From a checkpoint of a small transformer trained on Wikipedia: 2 heads of 128.
MLP neurons of a small language model. Each row is named by its layer, matrix (up: input weights; down: output weights) and neuron, and shows model dimensions 48-175. Each number is 128 + 24 x the weight over its row's rms, rounded and kept within 0 to 255. Numbers have three digits each.
After each neuron's rows, "fires after" lists the tokens most often just before its 100 highest values on Wikipedia text that the model never trained on.

L8.up773:126094125127150106109153116099167076149109080098105169125139136142131116110120113136134110144192102163116092104116144123169106113130129113107141122106134101118130143110114141141078152106157166127133124179099122134148127138116147139118144126103143153122072090105082147127130090116132142141114162121092113142153141123166133091129125137117109116187162108117066144111092159140134137140176
L8.down773:133165149125099144135114129139088141117122173166133078100089117112133123144134174105129137146143126122129163148119143115113153146112117131200134108129140135119110124098137124158179132162116119123109123103147126137142133113111085145110152133140080084127143163164122128146106112164137112101142109126129115114149130097111127138133101089153149159072129139144192105151161085103154143109094
fires after: " Sp", " p", "ai", " P", "or", " C"

L8.up908:149134074157158116131115173127145107157131148149164105127122158135143118127095084071113127092126165121104127119124132093136147110156096169144116125165091110138123136121125158131119154067116154095094123128102099115133158085147154156088121142147130162122108140147132122117153106057086098146122138158112124129151125134159140133108143141150127067170160165126116085083131117165106126154151
L8.down908:145160104109118152102119132130064112107082140127105131073164151097097139122187114135104135112151107158147092132143140168131122133136158108144121179099151086133138133108106168125148100123153156132125095110167114147135141144099105147160134094131151109116127127135154088129107152131154148138138178120136098128098123121127121123168115107169099169079143107106160138158129118107132116118097
fires after: " p", "f", ",", " App", "3,", "sp"

L8.up737:141117126109142113083138131093163103106126149149088099139141116122144130162112155124121148124157151168109141143113150111118111149150114129146140135134127110072120162100100095088098140101090108098172128180104090107143172122142126136101157130099166161070106093157090127104105123130124140109120115121120158156108119116154124102115109101088138172164173124121118116110143145149126126129103
L8.down737:124162132131161131179118138145107103143113122079123122093144127110081114109123132106135136130119140117143122141132120130140158106117116139132088168140155078144141110178106162140126122156147108106102144114111153101124144085149114140145124180120082105128148170133155102124112147083115149135116130095134096114153145083138100181134152130147133120094177129132132118099155144130142132141149
fires after: " P", " In", " in", " Sp", " App", " p"

L9.up898:140136146087137131174101126144115123123129114142103070138111150169137134092121153116139155125119166089138139161126090085122115135119105124145129142088152150087131160089169115122121138154138138119164116118129138143131132134129135192099133169119157114114112146134117174118112144118095095112123135143160123121107133139104116152133142090159148172115157134078107120090132137161177094140068
L9.down898:182117094142146110134125110130130153105083161098139138137118142116148114118101146125175138172158117131089157167116119094113130117159163151055090113125144188123116102083105164146119152122115137099115094110142102079171154107138128118124148120183104134112115049132134112122144119114167143090119112142102123137121165131134159120117134126107096107136133133161100146120113159121115121104139
fires after: " |", " 4"

L7.up131:132115100144135121122122145167152115108133086095107071137137097107120131099139119143099164127081137122115168145183100158137157091115136103139107095154118098120121124130140126149126143104160113115156123122106127081133139108138136131113133186204138093109175141127137142116156127083157123130135097119137123179121114173125119130102158134122145102118137145093137153083136146130141144128153
L7.down131:145111142127192141110146123121076137130099143091109127107132151125102122118133147125093159139147157132149085138120105130108090110152128128127101161119164141126102102210129145138126105128111120098100137114116128107105111121123148118182099124144132166158085107172184146145119139120134098140107109160147074122080136093117105096137151176151111150146186102167101121110147154157115089149104
fires after: " f", " a", " ind", " sc", " F", "ail"

L8.up223:132134126096117128110144152168133058111139118107100118109127121108157129162130106153160129139142136117151139113135118106152090126171091080134140107092134099086139176088137086133160145120126149145122130166171116147136148160137122149126103099129129121119138119142114152144117116102142133155154110133139094085140098145193183146143123098115154095131106107126098120145143149143134125153110
L8.down223:093133122151113114156167127131142147098134134135124109197137103171105162119140158119105149131081124158129115139131137069116121126109194130107137121131139101158126129088164136109104134087109159094109133116096127090126074084124101086132129126143122163149132131131121128137108136184137117101146107155124162157151124136150145110097117129140135102148105144120123128074117141111140124142093
fires after: " D", " R", "\n", " 18", " O", " V"

L9.up770:109151129134176140133134155154140123140152120114124081133105150122104110104154076124106149173081150088100150137140114123148158130117127113118143101137151114092115147128114143130098182144109116114117137113105119116098134121138161144126184131153120110113149146096143137138115154123171102127128105093138142101150090127133125134132097101145163153170140140112144114107169135101192134095091
L9.down770:123164134145119128108122132130133122109119115139105132102149130106110146149151106097142149100155137146105122159126139134152148139116138164125141134152133123146154113080115140105119134082112148152100112096127095116097156119140080104165126109110097122116149108087101092131121168094144142163133119130149145096146100094139098116157095117129146095127156106149130085077108185111181106074095
fires after: " a", " an", " the", " A", " his", " first"

L8.up501:140110135140157137154097160181148104102152146119098128180143096087128122146110130169095096137125099170126167088118124113074104148150142111141127127108107079093118101133165108138100128139097130119156145140092173142068133082138092132133156101096132138115147185146153138121161157138107146139168125152160146124152114095113124116118090101154129122146150160121117098109125133111142184162162
L8.down501:130113097104137118088164101099142098151134144124133138088083161125139114126134145122185152142135105107154062157100119133158117101119108133126142125128120184194139160113111120139152122126180110160141088114160049138162143164113153159124152132126136108151111103112083120149082096130154073135116143121129096122136118117106144135142140140121093158109176130137124155169120133100124103112086
fires after: " S", ")", " B", " R", " |"

L8.up594:140097100108134118142149115149141111181133139127132143120148115104154184116107136110131172138149147075130147108170096100097131117150137109116112113120131137108142148111147120107077128120113092106159173102120134117131116149135127135118185165123143118103118136106152188097148118121115097161098128126128164121135088154150143101100187099159099101121121121088140091121132124119128163114134
L8.down594:122157150154150105136078129128112114107108154154115169117119149119094090109069100111148095140109162117141105153103107145129161156174146143119106076144140091180164154140147129124139148122150116143136142153137157145097102146154169128148107121165105107128113096161096125168094109152158124104159173139120105121154165112125134069148129082115122108149107128150121129146136114067150112128094
fires after: " c", " b", " up", " f", "C", " D"

L8.up694:123074122097162090158134106136107158139162115098146137088094150105129123122158125148123124187115122107133134129123095105146122133166129098129123119148155116137097119121144107115108174150160109102106102166144125072134186156131107143089138151136156121075134087122100135082139082131132092120101140115117139151117163146159119102127159101090105088092123104084120135153139097110121128111101
L8.down694:060134130119151092118114151124126096113083107160094096125171113161142135130112110120194151113101128117126073126136128099112151127117113179120097085120136127104141127093119110127117114134138140160162128109083124123114103127124144129155172118119126146149112126171134086174082102168093143125179120133109127086150146116140141137144143162114151095139132125133084116138111127084135168115129
fires after: " c", " C", " ", " reg", "C", "A"

L8.up360:112105121087172086141143117152124112133091124088114125139126141135172112125157124159126138136176136144080121082127115094148136156181143085081152074121161147125172091151111149105100147120149135110119151117146135102126137145134148107163119112178100148100148109135137126145109110152124128161109109135110127120101111162139137089118181143140170132114153111115152124122125124093124136096122
L8.down360:138119163151164157107119139114141116139132133115097127137139117162085100146106129109143076138148115130144080126140072118097100097130138163139088149117155134104136129075136122150118152097119151117169122099153110136116141111134108171103150142164121163130142122163143101083080138119112105150110201141090156106110139083145129167137116155116113171115124146121153152119121132150102122146106
fires after: " ", " v", "[", " d", " c"

L8.up843:128117105121143113104113160154131140153144137135160127127124121145094139176127160112151111125109140138129129141142139126121128117121085177133086088135123159099102143121177154151139142141170128107150141109135102153103143127113128139147110171143154127085163122119163132123124148135100102150171093137091101121065094098150148110127141115126121134086129122132121108098100132184101095119118
L8.down843:133105167113123156146142112130150119146147143086149140150083105108086123129161110103140150118141129106127144117097128104123162166147130094100165112123141113174136109166129117125105111103134106135134125147126108128124121118134126118116161114109114099128132117120132149164137148079153122111170152157140111137119173103094119121104098087144100162197134140098095114101094135117157110155149
fires after: " m", " f", " w", " sh", " g"

L8.up171:124143117146140124141099158148078111136086161109142146103141151111128081152093128145147128140123093143129138130105084108113103092111153109108127080117159121148143123099103123128147167107171160148169142159125119160093165165163133123120125126163113129110126131162150144114140129171122112117175136148151097125081113125160134136119135147145118093088123145162128145097146116173137086109110
L8.down171:145092128082090103143151162112145142143139098102082103120077111118103150111132087135143172097096133108115146079133147127120125180141129123125167138123141102116138125170144097112111077133076099122115154155158154084106104087102108163109106154134136131148127117141136132112142117117113130079135099159125143128126139101105136104141129124091152150174155135150114167141151100131117189144138
fires after: " D", " G", " V", " ", " d"

L8.up1010:132127105141134110100101163151129148125150167099117115116109100118158149163167152175130150117137131109119108106147118102101148104129135160169142132122161122057131186128124126109167120141121121113144085133117109171123177078145177179070134120116116119139116157146106178102147111093104057151100120107093149160125106152138161101098070146090120148122125108131143132144124095141172113128115
L8.down1010:139110153143144075102145116132169131157115136175138139075122150105098129134119140131139138120142145118110123096068128118145130135138136093131145116135158107119139147151132151123124172123168114138135091132123175133170088146101097127148121102137131127111177098130173130089068148126116115141172073132169132124146129119109145113103138103154121103148123125150103109141100143132107094130116
fires after: " R", " f", " (N", " $", "R", " 4"

L7.up795:135142114170144167125128109148129098095129082126155128095127143130147136121153069161100151140124155169103154123126137138126157121148121125103129066113129119119094123101167128152142117142137141118115144138103106119159131150160087111107173108121147123092173099113130127145129174122137076100148168088137119152115109165111142115118143132096124120107154106085104101095123136109171122131108
L7.down795:146122118095098104144120131145163130159155126096128115117082140109106103148123132142136139147139136120177127149151140092140145137135117136180120137114107137175125106201133148132124135146156134090158147171121162095139129137099144117115124111104106163134103109137063131157100113108130151127150100163129116084141130137131105193150091108108155131162137153160129148180162136172109142111116
fires after: " the", " A", " I", " He", " he"

L7.up683:111071158153159081145101158127128136101143079125132113106138144168102115120142107132134143134094152099157125131174117107125145086162152124136138121136126138102098125138116104163161208177136141093109152144121124144108166146138144110100134120146113090137130134114077125178169133126137105113116115115121138178146147131131150153143099114155118131155134150133119105104186110096142162113095
L7.down683:140139132138103128088155108126117115148140147141125126133124147145141093134129102160133125156131112167094147168128095139120107200174107105116155151164151131084172149152136188088137104099159132156142110100125129126146106100147094126140119134102160129120086100134161121153067090138127109142141108152088110123113104151103113145074126124112122133089145127112121149129125156157118089174145
fires after: " a", "A", " f", " A", "-", "st"

L9.up295:114153099111125061152111146115148125094130115135112109101089139140114077103130133162128152125104127123156134093195115087128181108134133118123117110137089151098130136140150146119140133140096116140095151168149163151160132150152132167117141140146112088124108140110142139115091138160105099154120106147125139170134157165129110117153146097155124140110129116066163146139183125155164135111121
L9.down295:103104132135099187153144126211138152157137141113141175148130112124106131118109140104142172158142135176111111108156143146096116146078083149159094158136105142150083062146163109168110127135140136071133133114099068143139107101093140124136096127115101141112136085158153175126088121116149161115147109132111138085193115107107102149137144124136073157168141157110099172106132106135112147128156
fires after: " |", "vers"

L7.up286:109113135123131138146131137101132118125147092107130164115152132152127146105130144103104141137111116152112159132143137124110141118125099145109131122122133180148056166143173134126153180083134150146116138176156122164167137093149130099085117131131141078144179148135138118157129144159134064128103142145104121138137149104139118101103044140150120133150140165116119111134139112133151114136133
L7.down286:167118134102101097142149096143173109127130136134097115176090125151083073132139121099161153136108156135155121127127140120168115132157132114164129100107104058144152129068106134143090083131124137129162078098135158080139138125107150162085190125130094133131120106125129138103168109118128155080145129138123150089102165154113111127125164112144124107117115093129134175126106142111114114121132
fires after: " cl", " Le", " He", " he", " e", " de"

L8.up199:138143154099143133131118142134119124117106142141110110151101145130112165092128139136157141142123118139177145102132133129132116131116132135091154130113095122124148167100114111084130165145103178132135124156142136165113096156119115079109132097172076163138122126120120152138095162118142101135092141157152096101095109107187139100080122123162140150112117135138110128150166133093136067109081
L8.down199:108127127134129142149175122110154123119134114145149109130144102127131114161104141151137116117094108117139168159163126144151133124135134113134124136120137115110107083160140189119144078118141137129124154109093080071108126084125075148113123106151179126090132131165117136109139103193129126156128144136094152103138100109067159177170154109120130119112113148125134104113109111171120148151153
fires after: " D", " d", " V", " Je", "D", "l"

L8.up208:136124119148180110127136112149103060148128120125101087064119121113073158111106155138085123133141146083158144120120140137145114133151111180107158128130148149145098117119144127098064155120126125101165160134138117158099114121141130139131122124153145124121162137126171128092160138114133089123085139155108102168136125166144178091085178124135135106161124143125109119136127115153127096103114
L8.down208:097125164142155144116164180136132084136134139173131191152139146111131086111160156136158126113138102129141127069110120147104175158090131101104071114126100132160126173152132116154202105141121122132127136136136175152151127160119145128135139127118097106107175099131093146131142119098168132158138174123115115100124118134128106102108095116079124150132175149108098130155107113105139181149112
fires after: " c", "-", "oc", " \"", " It", "."

L9.up568:080124168112122149113092156132088096128125158133123118128111087083115168150142166162138135117148108077119118123150142116117108111136122147097149123144128093113098131122150153124116158122124118123173117130162122123091165137122150107151119154141152099087166154128090158102160105159160092127152106125103113114063117141129127138133181103149175170143188116138088165161105154139146123152141
L9.down568:138148093129101125094117134096123117131139139098142160115129149153109100102107073130143132115141118142110193139145093133125153167096122098180119144133115150155142121138118112120144110104120182161095167177145131111120062077126107123134128129151123145138151149079106119142118144089110137149131165127104134144168157145162139125146085114139083127140152128131126144092125111102143132157129
fires after: " T", " M", " t", "t", " Mc"

L7.up788:126106149085130141120141169147109097094157151163160079118142114116120122142142103113157104130128151157147174111102146117133160154179122113151119129121100127128146087105140119130114151112141114127133135148137107140090161083133143158135138190144112110120146157154093107110121105130144142161162137166123084133139179101130168159110155081096109121103134135162143154138117122152100153112122
L7.down788:101158139168136164110098165089149160151094133116091171159113133155162093125141109138123117136125130106117113127178131095114129124106135119112171109126125108075149168145127134134134128126153169142126134131113159087129113112109092117124119099083123149119101125127159123135129103125091104075103144082162113110125104116151108125128081117126143076165110125141120135156153094127138121142172
fires after: " H", " F", "H", "F", "ang", "5"

L8.up296:129150141138186129144123142134152149160142096105125148131099121090103171153145110165110124125101154131105118114131107079115092126150141124121100114095110161103096156117120121077102174092153182110152118128136133151158123151147105126116128119126118136094142152131112130092106105137119161170093163139068135116109133097165146130146147142141147109115081123103111109111123069113140108145110
L8.down296:104150141097104131120107088156133126072065123166134108115127096116133145111150133164145135150137103143134148178096090129122130120135123101145141170116123103168145164131118117146136098125114113115173142090099107108128149103162143141174120107145137116092142153093166094115109125132152127159127126059088147115129098150192122169166149099135096121133165113140133103134101150085151122146167
fires after: " D", " d", " K", " dis", " c", " En"

L9.up880:153069131158116113117108144122129119150124134154161068109125113099143084129110103135132132141127132087105161165144100106137147133196116133115143134112159100177109152107120125128105190174111097096125116140172158159130131091137150155148116101121135117128117121095117146143135117109102116177135131169157141109161158121168153133092164111155134113136156129117104158094125146133167145144125
L9.down880:169138145109160151184139120124146145158100136114122111150115181128180168142144145113111126126089133166118125111129115124115088131076124128115148142109146111136124120219141116121118097101162167120139084094111114111147135162122130140105150119119148142126113135109118101116133139133132103098124115102092110136122082136115118099103121157102173145149132142090099099129154184109107129128123
fires after: " P", " p", " K", " E", " M", " B"

L5.up517:105091116121115119134134124103074083128133123129127137099072183121080097120121133151117147104096148103107113120177118144105127084128110123133141099146119149154136121129087127131129153122175124097121177134157149114130157111146117096071122145138160122111157118122137143147143123095103098131140128123148124147120126173126130075146178114184106098105137152126134135110151112118150069137126
L5.down517:165107121159152110096129140148163143110146139121108115165171096140151123088128134131150157071149122155160128134097144113077142161115132107130134167121145073121116130235142129126106135130095150163157121139122112159103137089111119151125149152119173107134116133152125118136148075157138149159135121108117115084162139097118107112111129128123134144125147095154121175116096111139128147096108
fires after: "\n", "-", "===", " \""

L7.up845:128081132088118147183098141158155104097136148105136130131119192108100109109140128108114145151089118130123137190118080154103106111125109126150130111123118166121128171115146117132170143105146153074148136097108134157107150125117102135145160118131143113112145150155132145114116104126083098147119070086095097135096133144131170129137123148113132093160114123110153105072107096130105152138103
L7.down845:111104163182124145100106171115129152135084154153121151096110097078109135147118150120146107100125141187098110124143122130154118157112121102157106146083154091133163134112137135151176127084113099154098118100150133117121132145113120160060089124156116135157145101165130168090134150125137126125134121170128149064162108090134142119154121085158115145135098143142111130154120104180166057145126
fires after: " f", " $", " s", "2", " r"

L9.up115:126079145153184115126156134119101130155125172110163174152098130087141142098166128168138099140116082097085141087149093087123149098185119114143124127120164142131109147105129130110112141103123161118117141132118165158115175141094115129148134154159133130147112145107110148094122131130148131138121150074088127128096145119145129112155114117106119116113132110110142122143166103151143096147156
L9.down115:123138144107091125078101126153176139125107152148132138148144163159123100096122115122142115126100108134158118122143125117145130137161143141136173152160126149104112160156108127159162167168133136126145144107149126111146142136123154111136090101102111119092142152105142102143152117103118096101120150094153116129109098149160150132135105111187117131164124162137158107147087146133118123123124
fires after: " J", " Char", " Ed", " Ad", " Har", " Je"

L9.up907:099107130089143137078099110137146116140121110123130135139113117088161110149141130180124088107130140115121111111142115108101146113131138085126152127115135126110144126092147166124126122165083112121153132190104133141133170076136124139099181120140137128143137165090123164131149138092131118196104134129124121131101136157156162116080134083114119123136088118086120144110129107129133155166130
L9.down907:145132156178074090115118158125108107136138146137119137152112068146114160126170140088142123109125060134135155172136138127166115162098138147151131146124121112134149131113107125148126137161161153122115168084154127136132132138124109111099135127101125143088147089120125130112117131142097094134102100142123134133122152136118127095128133161155114123134135141094144082159103124148129135097087
fires after: " R", " B", " Sp", " L", " by", " Br"

L8.up862:125109133084108079120145150145128143106136136108119074154141147134130159106111127110097173134128157120146146132150104097151131108123131106125128127165122120109114127141153164105125116097144135111135132139152136163117139165181097191128159135115135135145173173138146113122155103106062105157113116148132081131100149181111133120119177148152132153110132076107131112116126137118129144116131
L8.down862:125138106126188124143107093153140150110153119117107126083107132179116090129159135169116103122137133101108129078084178131140149133109123138144121116068137164142112108132073096134135097136129106088152130143120126113147140109126134143164107120144134108119130111130137125146074150128185136102130074133125145102145120124123113136128134101110123126116147144148140129123123148105116119163103
fires after: " c", " D", "he", "and", " f", " O"

L8.up419:117062157142138107119166127108168107164142170163111117160135070107166115085149127135165111138134127157161143125126116098135125146110137097136090091087160118159121160104115100115136157169162117100113097122112129123153152084081137141096115106140154112107106102114133186085163141151123088144092169132161130131158144123120118113109137114157150120202141121120107108103124142131143135133117
L8.down419:155125141138120131160130131106147147123171138155150095155086129162135121125125172140103099156161111144146143113113140118164165105116161156126131107136135122106138138194127120180130117130102131193110124073154148169135103159133134150041109136124150109112130118132108102146103164130092173141089100112107121159096112124124160120101157129106154120136085128150134156149122119155087108110121
fires after: " re", " P", " U", " p", " h"

L7.up790:103138093130132115164152120109115101126114120146136121124143144121121063138134131121165142130063135154118125153113142170085159097157125154062139108078107150111072151094129168124150117129150116139127099116139105089175126148134115129099154112105144112128106117100166114129110126153108139095103138141134128161113133149131141171122116108149145060114137148083093134115162123089155143048082
L7.down790:157105146108150126103118125128143135119148140112163129117134141138145185118129134157088091134129105108112101105116133127150117158111103113150123125145155127161119129184149075114092128162110137099133174157143139134119142117131124138155135147116095130125111140164115127089149099109131109165111114116114115100133100141107106118149105121110126180166123140149152090145120128127114083183192
fires after: " the", " The", "A", " A", " H"

L7.up85:139117120151130118132106161158146102110136165115091099133110147121130113095135155139151109184111150149104129127140127150115137124162138143117100136130128091085085128117127120140168160155118143167081144111124110095112127123140083160067144148136141122126112162125083124098123135161144104093149152126129112116140128176135136118132137139176169170112156124121159136143097137142122130119123
L7.down85:101124122107109115144160121143123151108139076097134130122133107123143161169119137159079144113120126108136141086127113084075170122141123113103142096132121135123117108153105151134110104124123100100163157171123137128149147115076195116177110117145112169138134110125157157119132157098135099143097103121114160104139186105120159124145135109106119092182113106120117140138111166120141130156135
fires after: " A", " I", " H", " W", "A"

L8.up438:110102117131127114128112131143134098194155137123148132114107141059126121109138087160167156176121166139138107134139127124088110092159082097102128149113126151111129123136128125125107131144131121124123159127129140109102175118139084098150149125121136096140111153168127140143164108149146060129118134118123140123107131069095148131129118098106126118200121131107126104124135114108187092129099
L8.down438:164091146145143143120134140139137165113128148126099138133148102122126116140102113102098143130147129170127149097111143108110149160117146128115156150064116119143138124159093066153157115114114140104121099140123142178110147162143167135127148125108127125137118095105103102119122103104121104173157120143104128127081076164123123157121118120142103140107095161126128109139128160116147170109132
fires after: " D", " An", " T", " H", " K", " e"

L9.up680:060128095123131123141098130125120130098148122125164126092117091086145134089084170147086100140102168118125131135132160118096141105131151115179115119106147158104147173120149109120099160187098154127114108163148168144124155153116118157103148115125128144124128148134150150115148156139135106156138143112146149140084125141148148129129151116139114120112148125138122113113122118145133156139168
L9.down680:159168158118115137096120133158121108174140152109121167108127117161178151110144129084109150094159073129148127123170099123148150149146133152116159102171121145179111109156109148179109113107140122103164163141161083114112091143146134139108155123111124120136118123107111102130164079122128144131133133126095133138167170074118139096085089099079120115120145103116139109133173133151132151146122
fires after: " |", " B", "B", " R", "C", " S"

L7.up341:097128107109139074119096163152100108119133119152101091151133127164125150147172110140102141126104122129127141139140137108114148062136101128136120101096117129126090082102141167158078141131148129133131133145110139157131171085152141117090162147134155144117140193114130140120137107154103148111151149136129106101096137169137140124162126115153158108099110120088103109110153123128134093108142
L7.down341:130124127154104095161130111173102118155094164147094172137165133105103067143162137173147121152155139131120091111137105109151147116131144113091166144107136142085093097181143149131142120117146143188171155114128141129146135155145099149142117133120105136151156113128145110144092171107136154151129118117128118103068165103110083076130076139122158099111131098123132116127146148153101132096113
fires after: " G", " War", " F", " Wh", " W", " Gr"

L8.up579:136113136070121118123107131121121121116135130131088127101149118130119114103121124142101152136119127135172133148192078121143112105120108125100124109122110196108144154087153115125124149134122132102143145163094117106130149089167154105088142115109089141110115152184074136111131046110159120136136131116133165114172116138184178098129155094146107113156170137116100158103103179120177133137148
L8.down579:158157161165134128073103126164123115129073155178107150137099148117107125136105081109151108123117136149101107109158156130118140150072157097143128159117162085149156130144095173103126127151161108142152149133138138126125146148122125128113073124133138119117125155115170151180181151111158118113112124109113107152098182114079118139137139119087119167106098114139118148165082132131122117132122
fires after: " P", "P", " con", " T", " U", " App"

L8.up228:126135117130153147129123174129150138098148101106141078118091141108093144146126114127129114138160156177157139149136086100131161103107156128123058073145091106134095108149119116127133170129147145132127104185157155150121155040112148085133180158149114131130124149161126129158101114104148131156114101162100133118101151119141149139165100148132130122144133148108087162124123112130147121105106
L8.down228:126126135115096075134151119149128155186128149135137179124143120122147103091145116126084147130150107104115133082123129150109064133112109141128100107135126151115114155093125090135128120122149164128155123112126098127147129149140137135120096108078159087124150107152113176079129125122122145140168168121138080133162113103118148113138175100115125104072110129134160133133131169128144136159120
fires after: " L", " F", " P", " l", " f", "el"

L8.up373:121131150116175144140147118116119091107125167114117073144107153131096153127159120107168206138132117149102132130129111142135130111133110150121112125117140078167130132117162105096105180134100150149167129134117141130090105139114117146121162135166105145150141174108100116153143141124180120112128118139126108124106117161120144094182123119152170089136142131104114110108128105157132080108169
L8.down373:138113087127138108138118109160123146145094087147146130104143112107181130123082115130166126132152126127180121141103131127135129125089151108128136147137126151144099158073123155146137080096133145112087122125103117144158154107118129138151114106091111116113079145122159114096117134139106136156105176120107104126103128132124093141129127124135110133133097121130118148133108100148109143117130
fires after: " f", " B", " in", " F", " pro", " m"

L8.up748:122124154118174130145098110151104127132153150121178137076113122124137141123108077125114168131109189085129134106114138120106133086118076117134139112125149131116097126107105155133116137102141144068131145127139160148125148118152073122147127091132109102102134144116186138122149088097121147191127121123149140145168123146141182113096158119171163106117150141115147129111188162124101118078117
L8.down748:120167133133110099151139144135127127102112106095106129172101134102146157117158202133130112148103100107142114130167131104178136097133129160114114164115100091102144110149132113129118130142140100155141162157139127162125133109110129172118136150148195103096135114148110137113128138180133127108136166147118100160148118107112091124100107150072102140132129101129115130092098092110131165114128
fires after: " (", "|", ".", "-", "\n"

L7.up495:112096094137110111132100171148157140084167152127120088128120117101124107154109109115131116115065153128147140146141128121136151105133129120155140180114123116084078108122112131124139121154145127135116116142150118118137165092143115110112170132189142131096123120099150074148161116150157133135154126119118113127143099142109148138126181104124103124058124155137130147122135156131147109142133
L7.down495:133129134088152137105100125123142122125141140134094124086142160103171147106116122137123158150113087140116061146069120135109143175132122124125132111130111155152122115126136136102118142140132134127102159143130158121137120161106152134173129152078112123194092171113108168135147090102118093163115121101144099137122171106133187138149083161115111136154127160152111138117115103095180138155117
fires after: " F", " f", " W", "F", " A", " the"

L9.up778:141153072135172104117113155193104130129118168109123123139094140133097149172158134110162133116171135144121139171137129110124112090116109158140150119124166114114107128111182148120112153135144124105120123142141125113140123113138123141133124170110117127088102108099066156141098136145083043146156159153146120116101093093097151149118151061148108150125131108153086169148123213102135112101123
L9.down778:091106141115116139115142114108148118101153119097148144095126139118191111085131104149144138124123082123133114129125193114139170090135099107198106154104121149146110131128072150135113146146089109141109168147113102191098128181132128123136115119102120137127166176147152117133155085109180119123156125122122108118128148113142138199108129131144130135158112146114168143104122119085107124144138
fires after: " h", " t", " m", " ft", " T", "y"

L8.up969:088126138119143148145122145149113075133134122137123070147122133103138154108127146114155105099143132072149149099137126112123151135097116143102112135117152102135081157114121099110122164155104141109099141142106139160135169129146119140080126083121116136111134099127106139132128133135139069177129176138132130136137129177140105132126164103093108114127113131125071152122145140117141110125145
L8.down969:116115132156102087117160111105143148091101176101115141116134164139107100120114175148142149114169131178137097111125111119129104112122126102148141153136095105154164105170132122138127141118156119137138105114124139124130119135114134146138064169117160135130164117149133140131171102111136157114127160129135097131128113088135149102145116091171189092148149086117112089157128098123092156160119
fires after: " A", " a", "P", " B", "B", " V"

L7.up778:106168122166134109129081177140177145109143116108128099141075154088129148168186144159098159116131136148138153093149115146131152105151115116140142119153153127093113148134106114140142136129122117145138104126112143111132133101126098151133185138197152115127142134136107152146132100142142126111145125160134117173135099131154136148125132114100160132076131160103152139140147184097153134132132
L7.down778:146105117119130115153131141141123075116110115115130098141156111149100084122062139137191163149098124120151107127117104106117144116076136126104150103136081101140114154103123159110111124121099154137144113092152137121146108114104151147150171133070100133126146123105159104113140152145149122149135119153119093085172173085142113116107152129102097081182142080140087119099126126133118139149109
fires after: " H", " Wh", " F", " S", " Pr", " En"

L8.up203:124075162088137139127126117137132074131112123164154121104134124137150112104111165120119157144132155138133152142174148130125103138143101130138122148079122131117121164104128103067095134159149091108171136187130157134139185116130134139091120130118129132106137184144141167131096097084102160157156140131114128147118146135138122117067131100102151154073157147163082173123127107114140115107137
L8.down203:143157133167142147156126127132130162118120147110093108183096156158118152126155053129162097125154105126139115165103102091149108136119103118102158121138138143130150149156141143178111153077136113121143101131152109143108140152119093110152113142129164131105113128141135095141146146141114092102094134119125149160175106125116150115137126158096135135135119132119134122081136134115131124146096
fires after: " R", "B", "R", " M", "c"

L7.up451:077122124117149129110092164126153109136138120136102068157132124164082115146159156127087140125082152114156174158139142085133117096096099128128115139146114111149096196120113129118128135127105138112132100151113084129141155125134152129036190126139122144110104116134130161127090102104144095114115106150163157134105136112158151154136127056153124123123147124109125147103179140079179132107135
L7.down451:127131131156117096085121114157099117145132126135110155088132149111163125070118112133144152088147141142119087115139143141133119150147166120147194133143133118115158057185183139169118156119153138141110172097128144134100113139174078128186102131113155094115151131141121107102146119141116151144139166100096129141122171137125108115156156124104132088124148138126153084139062108189095128132085
fires after: " a", " A", " air", "ubl", " F", " pro"